Weights of a small GPT-style language model, trained from scratch on English Wikipedia.
Size: 10 layers, width 224, 4 heads of 64, MLP 896 SwiGLU, vocabulary 1768, 8.72M parameters.
Architecture: LayerNorm before each block, rotary positions, no biases in attention or MLP, tied embeddings.
Training: a variant of Muon for these matrices, 558M tokens, 8515 steps.
MLP neurons of a small language model. Each row is named by its layer, matrix (down: output weights) and neuron, and shows model dimensions 0-223. Each number is 128 + 24 x the weight over its row's rms, rounded and kept within 0 to 255. Numbers have three digits each. A neuron's up and down rows have the sign that makes its largest values positive.
Before each neuron's rows, "fires before" lists the tokens most often just after its 100 highest values on Wikipedia text that the model never trained on.

fires before: ".", "T", "g", "nd", "pl", "K"
L2.down571:124143109089090120147125128118133155099100120137135144136148101119130102108136076122126105113118178137135160115113162164140093129161066110154145135123114152125129163124145122105114127111100121153136181135126100082119129136152125178137125109118141177165108141144152126126115168199142139143142140109159082111099120107122111121134109116114131127116139093118100112167085161134125134195136135167153151141136174128074104113143122101084172147114140180093154120163118128111129112127101093098103166117141140135100129123139115110100166121116128111129149110106111146112143129181091125125078097096129126166132095133158144087125114095117114147104146114151153100119136102160120124176153

fires before: "-", "\n", "="
L2.down243:120167113157076148126121113115139104106115119146127123127105107127143131133072136138124176144133146102141107124142170158084164140144122116133107143104159130129149139141101123128141153103142130121168176074137126084117111096169094157112134085169110074148156148105121132120102147128110132147113132158159114135130119154087135161158112119148099164125188149113164122162129146110122117094122142162143097112101133111107120118117133144125118124158122082108099149114132137124108164147148116103133126163108150088068157091112133143092191138125130144093122115134127084111167135148130131095112123153157138119124076074075110155154124139108171140108148145159126118136092122126103164107151

fires before: " |", ":", " in", "."
L4.down331:136132144104130139127102150124136135123093148135139158099156112152093048171115162114148116099117093146142127142152135125163113103119101095107146147156164137129103132123144136121116119187148116140162152150110117149126124147100132134112129093135189094092151094153130103122129097144136129168124140110138134125117085139137130134135126146105089169114137104129144143177141128137092097171110117140104096095132128126091124111137174097034145152085097117130125110158122149120141099160061172133160147119154151128129134114116125086121182171091116114090128129135136090150132118128112140124110162110137149131142132133131145093122154154153152098132146073146162130126114114110160113113129

fires before: " ", " the", "s"
L4.down7:116119116133119127111150098149129123129115090105166151137126133115174102097135106134116161148154182141096156088152094167141143176095113119107160163155126131116178118141142150144112119191169119109153127122099145113135093165105161140088141148145144158093133125135124182140119124111123159145110136157127101123090160120126156095120149114109100127089128129117122134133104100138137149109127110152154072114123163113114130170161146096177116180123131103119105115125147096107151096188102116104159132134138144131145104124072141172133129090127136114116104141095131124108105158139126099147072170121132127141131110139141130105138117157072169109108095105120137125103139108168096134102142

fires before: " the", "l", "t", "om", " "
L2.down105:100119136087137062153117117121116109139144145130110132100101118123147110155095131149112130128093149187135131099141123112167153149120096127138133128116126125059158142132160161114154118138129169140143144136157133104120118129129133127141164174170144090106113119143125155165130158142106139127138099107088166108118098130099117119098167166102093148155126090121113125137089144137103129167100148104116131143158181122134129168126103146139109116126132087077138124172137086161135119120117135141090115170121115117154179132144122132111170126138165129128138150092133097120104129162132155106121119115123188140112144089117135096098074142104120105100163163101126178156102122128091088136156

fires before: "lege", "lect", "our", "or", "a", "um"
L5.down854:120141112080123109107130123172134102098083099123087129137141138121169124145136156139138173087127142083145149140111126124096100109093116127107106140123146123129134125146105144167134103137147152130118139177106096107147091139107181131110126162100081123146156094164120130138107128161098129126166130109118156105122140130123133151128141139082138098094132121135111107157154154126126138148109083156132099169155132130077106177182149070113125161125132122127127117122090151153192164132165148146107159131145146152142144106108127111146102134152117139105139081116093106112127100158144128116116140131085152126150112149075146143172128136152087098106177132152111152088163125118101102145130

fires before: " a", " the", " an"
L4.down348:113125093089109132134108127152143125144087097177141166139117097168145143085157152132189125131147137171105182151106114135102154160159122123158158091119191169124112140144135126128167111126126108090162135101135108130116082138121121110117137154142090157138144119089098149127119141115118106132138182140102125140146132128108134113099137123141081126124108150124152157091104145151135125095147113143170136155134132110161132186164122087106110136141129110113124089132137128124121137114121084140125171153115160139113099109111139132144123159110110146096132153141135073136094166131150136117139123112168096138092086144161140078080150112091107143135124102110115156113091137174125092109125

fires before: "u", "le", "lect", "lege", "or", "our"
L5.down446:098105112114151127124132108153123121174111109101122123110164087140097127141113133135119183146104072120114122155152095133160093133119170120110137129110135161083115113133137154109117101114120178139128160157125125146104148152125144134140127114106059131146104122131159101121139113143168095132126125159138170101104091098167099103122138146105147112097114184122136131143126095113134145150140087124134113121124148113142108107112137119133112155093150122112150143131053169178127153134145142162145123143145108163162111073106157138124135146159160140130106138076152109106097115116152164127106167142155113163155194086128091164098117110119101141121158146131106090113161114146140126143132

fires before: "-", "\n", "=="
L2.down220:106110165134152144117114130142111130148091116122144156135136101165170151141111083089171108123165170095142106136105129132159110100094128150132115117117169087166126117100116118127104101122146152103118104110096115168102126132129111100139120113141144105157168134115125145195142113138105100124135116143144105107126153120155152137186111143135154135129136104131090158114141093140135161104121149144121117147134155095101102121113157119113113146124108092145094142102092185168110111114153135107141119097128167139132182114156191137113133148124114079160094123084122147100140123155122163118109129155118135138160140059104108102121172124123167136116123120167123135140136101122107054126153

fires before: "ly", "ial", " M", " p"
L5.down502:147118151105174112112132137115169084095148113117126088095138115133139145105151139141131155139120151150117151088140157145180120090112113154106170132127124111127136124195125087107113121139132075129113157121102136117108136097185114113133144144152167156158106118114151083097121109145139165079105097145168126086090134132124102144127151172155105125118095134119113091132119118106110105162111145133132142136126106145136151118098160120143108134115122143121141155155201129172103127146131144127096144151155164114124108133141135107095164141151119069123119110134128127157149166120096155149080105114128143186134174116139120111146124123111120058107123082116127122132132105169133154118138

fires before: "ase", "o", "ased", "n", "x", "g"
L2.down504:123161123140121113182157121129174094077110142150146098131159147105103124136114152114142127098100138150176070111128142098101150128123159128148131175135113092124102101124120077151137122118107145141139113097122147135105170125142132125117095106148135150138141095155173138085159158115123145159155073182124135107121134119142151169124130120136154127109143121105110111089162116127119129111131077080141132121178102085102133111125118130146111141163130126118127108119072097161138089127126137123111118137131147120122159144133114186152107169071126162083116140097149108119157077089150130167138115141150156133137097139107109136149138155160113112117135144130168165142125133104094115165114

fires before: "a", "b", "land", " ", "es", "or"
L5.down452:062134147123117144131149159130159090133090132120133086143141155147077131123128117138178120143139155100155161119170158108160152113089139127136124145118099154114127090126150172087099114113110109116100125129141144113136105135150159105176125083146112173152104063111154141152140100125139119098166115138113180146149161151157138119113161104081120116125146137146116135144176101120124110148140138139094109094126131128113126109130107075108100128128127088137154147143118165120138187144094104120139132150115106102096120135089109184143148169146154131112158135131162154106127133146135111099120153118126080121144086130153105120148142099138139156108125118122143088151099130107108120145067

fires before: " ", "g", "ge", "k", "h"
L5.down623:103118068108109122094155170117122143120141097146124149199123120158117125098115155148089129145158086184135176133126115140114160154137110141135110125110139089144124148172125111126120165105124141161126125083104129130117128117153131135132115158145128161122070177113090080133084174149136133077166128132149120101102098148176126146114127110113161105127117096122096116126127094117137144144104157159148128131125129121117113132155128141133124142093170096161115125145105117149152144068138122115136160157087164137154115111137147155105134145107113140130105096127151103070161148141119134141117110116167133124124163159147157121117130118134075140097113134058115113159156143131117154139107

fires before: " |", "u", "ue", " m", "ab", "}"
L2.down126:145121164077140177068146084122115136138134144131053093102118136127119087107137119137134161159126118141132154156135108144108099143117093093158122130154160141176095150119157137114111154097175128137123150135127112116133104112145099121145140087125130119103116182105143113129162153148134133179093112157157154079156138110185143103091146114133104121140112115125123127135144124101152090141146149086152108148136111110186117110059093134123167126132116133105162100127115128114110126098124138140140122131152095112134161139137122149113144072157164118158158155139114115133150162117098151127116088132151117129166098105106082129120130119147151160112125127146101129095142130098168158122128

fires before: " ", "a"
L5.down701:145110150124088105124158079108132130096115121134087095089107171147125165158138146163132118139098149103128121055142152128126082152140114150122153104109147129126084098110137168154107158136127117128073150099140137152102105105144107135131152099124128146154127153139122155086127139129146132100126133136099144144101124118101087121137098126143127105124109123141120125115149148134176115131169129166148137157101173116145182153091121125130116148086180137130186107147117124160133163108098104131125165095083145144163131118144108136097144126143117116100126099117121155144090135128192137145122115097167140160109134139136129128125142087140197113164104128114157121144125084139077118108140

fires before: " |", " of", " in", "age", "s", "=="
L5.down155:108083163096079124125134132094126118077086116153123127093189136115157087105129072138144149146142105142153088094157115126136144125152144152135110118140124129136141139152138101119147122170145084138129113157109137143119153121194145147134154147147151084091121129134143169163124144117143109150125119086166124126108143119123100120152093147146139131127125116110135132167103152107126090181118129155140110167104117120138099116098134071128148119122103122114141139147118170103120115120123111121121126127090145110145150111192126107147139125161113124137165138098166108132106078161132184091144135125096159154157124129139185106139094122115127132126152133130112156149100149088119140065166

fires before: "\n", " The", " He", " It", " In"
L5.down555:104068128133144119155140133097088114112117128139080135106125122181097117161151141091138174130084134140142116116122139152162080143166137135082126130145163140111156141155136146149100146202154160102122111164139100160101095182119130124156130102113166107117157169106133106148103153122127124094146118144116126108085155141168090130180105140124144141166139074110138113112131127130138087097114103141130111136109170071139078104112117106143107158088126114140120168142148118117095141114106131123150106100103109125111115097137142144121115140121173133167118157145123140149158164120113119079135120093154129115121149163115145106096149143116154139117128106129153101101103149137128116141154

fires before: "ed", "s", " to", "ad", " for", "t"
L5.down277:060142156089139113135155111167145079159108131121122135135141134122102150130176134147108162151086121138125122123134093142132134117148129100139138092114138116144143124065147128155109159127121082140134138108137152129145166132131156114133152153123087096127115118126142145122138141132165189140162104138137093163129159096158137168188092151159119146137144105167128113144137166097139114143114149088101151100099104101124087131114164073120154096151096102101154098140086122119158143114112179117142147144149157130144131103099123144146144154082117100069149154104099100121120090085110138085145106168156126132133104117116128140169132113103138141128126150115088117143115117127151125125113

fires before: " ", " of", "q", "a"
L4.down782:098108082108122114122160105134118137115094147129152115136121147122135108162123155114156147177164162090123079100169151111159100066129159118116164111135123139166153176113152157129125128136173136130121115162112166165122137165145109136147127162164106091116143112162166140100119075131169135112080082119130158117128145114144127142188144140137094135119115142059122134107115117152107140139118151139142143157136098128112108152134096136100147140115123122125134111129128161120114126163118085133104177151129130110144140141112169154107113125135129108139185129102161146111090128092097087143081177139133108115160137096101110166114128123113139121127121115104097103135113144090121103090129

fires before: ":", "id", "t", "ard", "ed", "is"
L4.down846:125127160121184077174160122153101143079132084118084144145151101103126099139121137128137143101157122092109115150133103144156125103154122123125155096108123109121122114118146107144101158140131105176086151132128160152149140159115128119147150125138107120126139143125144164113122117120167101128109135094119134192119109132155092090154114103141152074098132154074112125143130130117111102144096132161096171113131111132136140133124137139157097144135108128106117153104127165143121067132095156105134146124138086127082138135181168117116121132092114118135138100100106127128120165092118170169122140158173120106121141092096153134181148161080119150136127188143122115112107139148130110139087

fires before: " ", " April", "ult", " |"
L4.down885:114138135175091150121129107126123144196141125119114149117109153141129143146124127063116159116106132146171133129092154086170084122110118114105152097116094135119100135110109167127167091114108115096138131123078104111165119188155148125133132148122111138169097169147120098139111127104140126157153101161135124159119149119103142119143124124162116124137168115128089115115140110104067153163149078156139123092077151139109118127174144120128149149095123124128120145118148130135104126047147070140124110130149126171128137149127167133132117142127177115120122143105164105096143143161136094154130103117179148135120094106127096155117140112145158115098141144110106127137121133165128142148108

fires before: " ", " the"
L2.down550:124140087106070097129079087138141106141154107101088120138114095106150126156104157136142155170116161163117094115165128098111123189102141162141144143140130162077154137119135108124122124153178139132119173111134119122131126150168146139141145129115105175148113159153178172120127152129133150079123147126105127130163129120099100092128157134144088107135138097118113106103141112131132112130117097176166110079139129076161112134134145135128180188116145142133110144126125126136136147158134125125114143136136120107142126096120129165165118137139161142122081099055158110108137147171122119158127131104140097104105153113126140118091101152120123148118112130118094093119099087140100132131147

fires before: "ing", "a", "s", " on", "all", " to"
L4.down590:110157121082149142143141130113155178114139151161132113119126144127133132146165124110163170171125152126093129103081140119070133118152156125120104149118157102122114133155104143150114139166139161116098170137109137139136125161107129126115180096106158064128129115134148106073148152120107132152168164126137097118168127078143104151135095112123109138129130123127161138133086143093104119142160092130139123132117180113131091128157117136117138171108165119122138137147115095122133103107130140147105143140103159119141115132179075121133134144103109132075143185128124140101130140113128177100128084088122096150149144108124138121106136141118129103171105121116141074110127136068124163169096

fires before: " ", ","
L2.down477:148060114116118128112138139119134146128126095144071136127112114163136148155093101145153183119105139137138151092167075111106127123167108194109144170084144109101151087139143146152131145162164111145128123119107130125148155165114135152132094115134113129094115141147138106135124139107171140139132136107093161133104118108078123160152097129054104080102111102123085156118146147142109158101116105167136132145150150143145130139124152120129125156127151135124156128116115143097116097117142166125147100124096115131126080127129100112150114113094181181128101131121100116131163179108106120128104138146109147099155150112106098127140111134121132140160130137094126076161130148140156145176114

fires before: "al", " |", "e", "able"
L4.down75:147119150115173125136106099140171136124108113188148121132112126117108134111143123108108114168133111142141110101154100083113137106113158148111134134136149094155108109113116139119137109115168123134136078141139121179143122137140087115158115119203150159122132130106131156101112163179139112157070119129134136136117131128149162163168109132100073144109094094114132101123096119151114128161104131104113125139163161140129096155145100121098136185131166108083120126133141133154118155133108092077122151189119121135130158098123132121131126141122119133094155095105141114147148172121120129136161119098088154158118145157122127108156144120097137149116127126119176108058119130102180104092146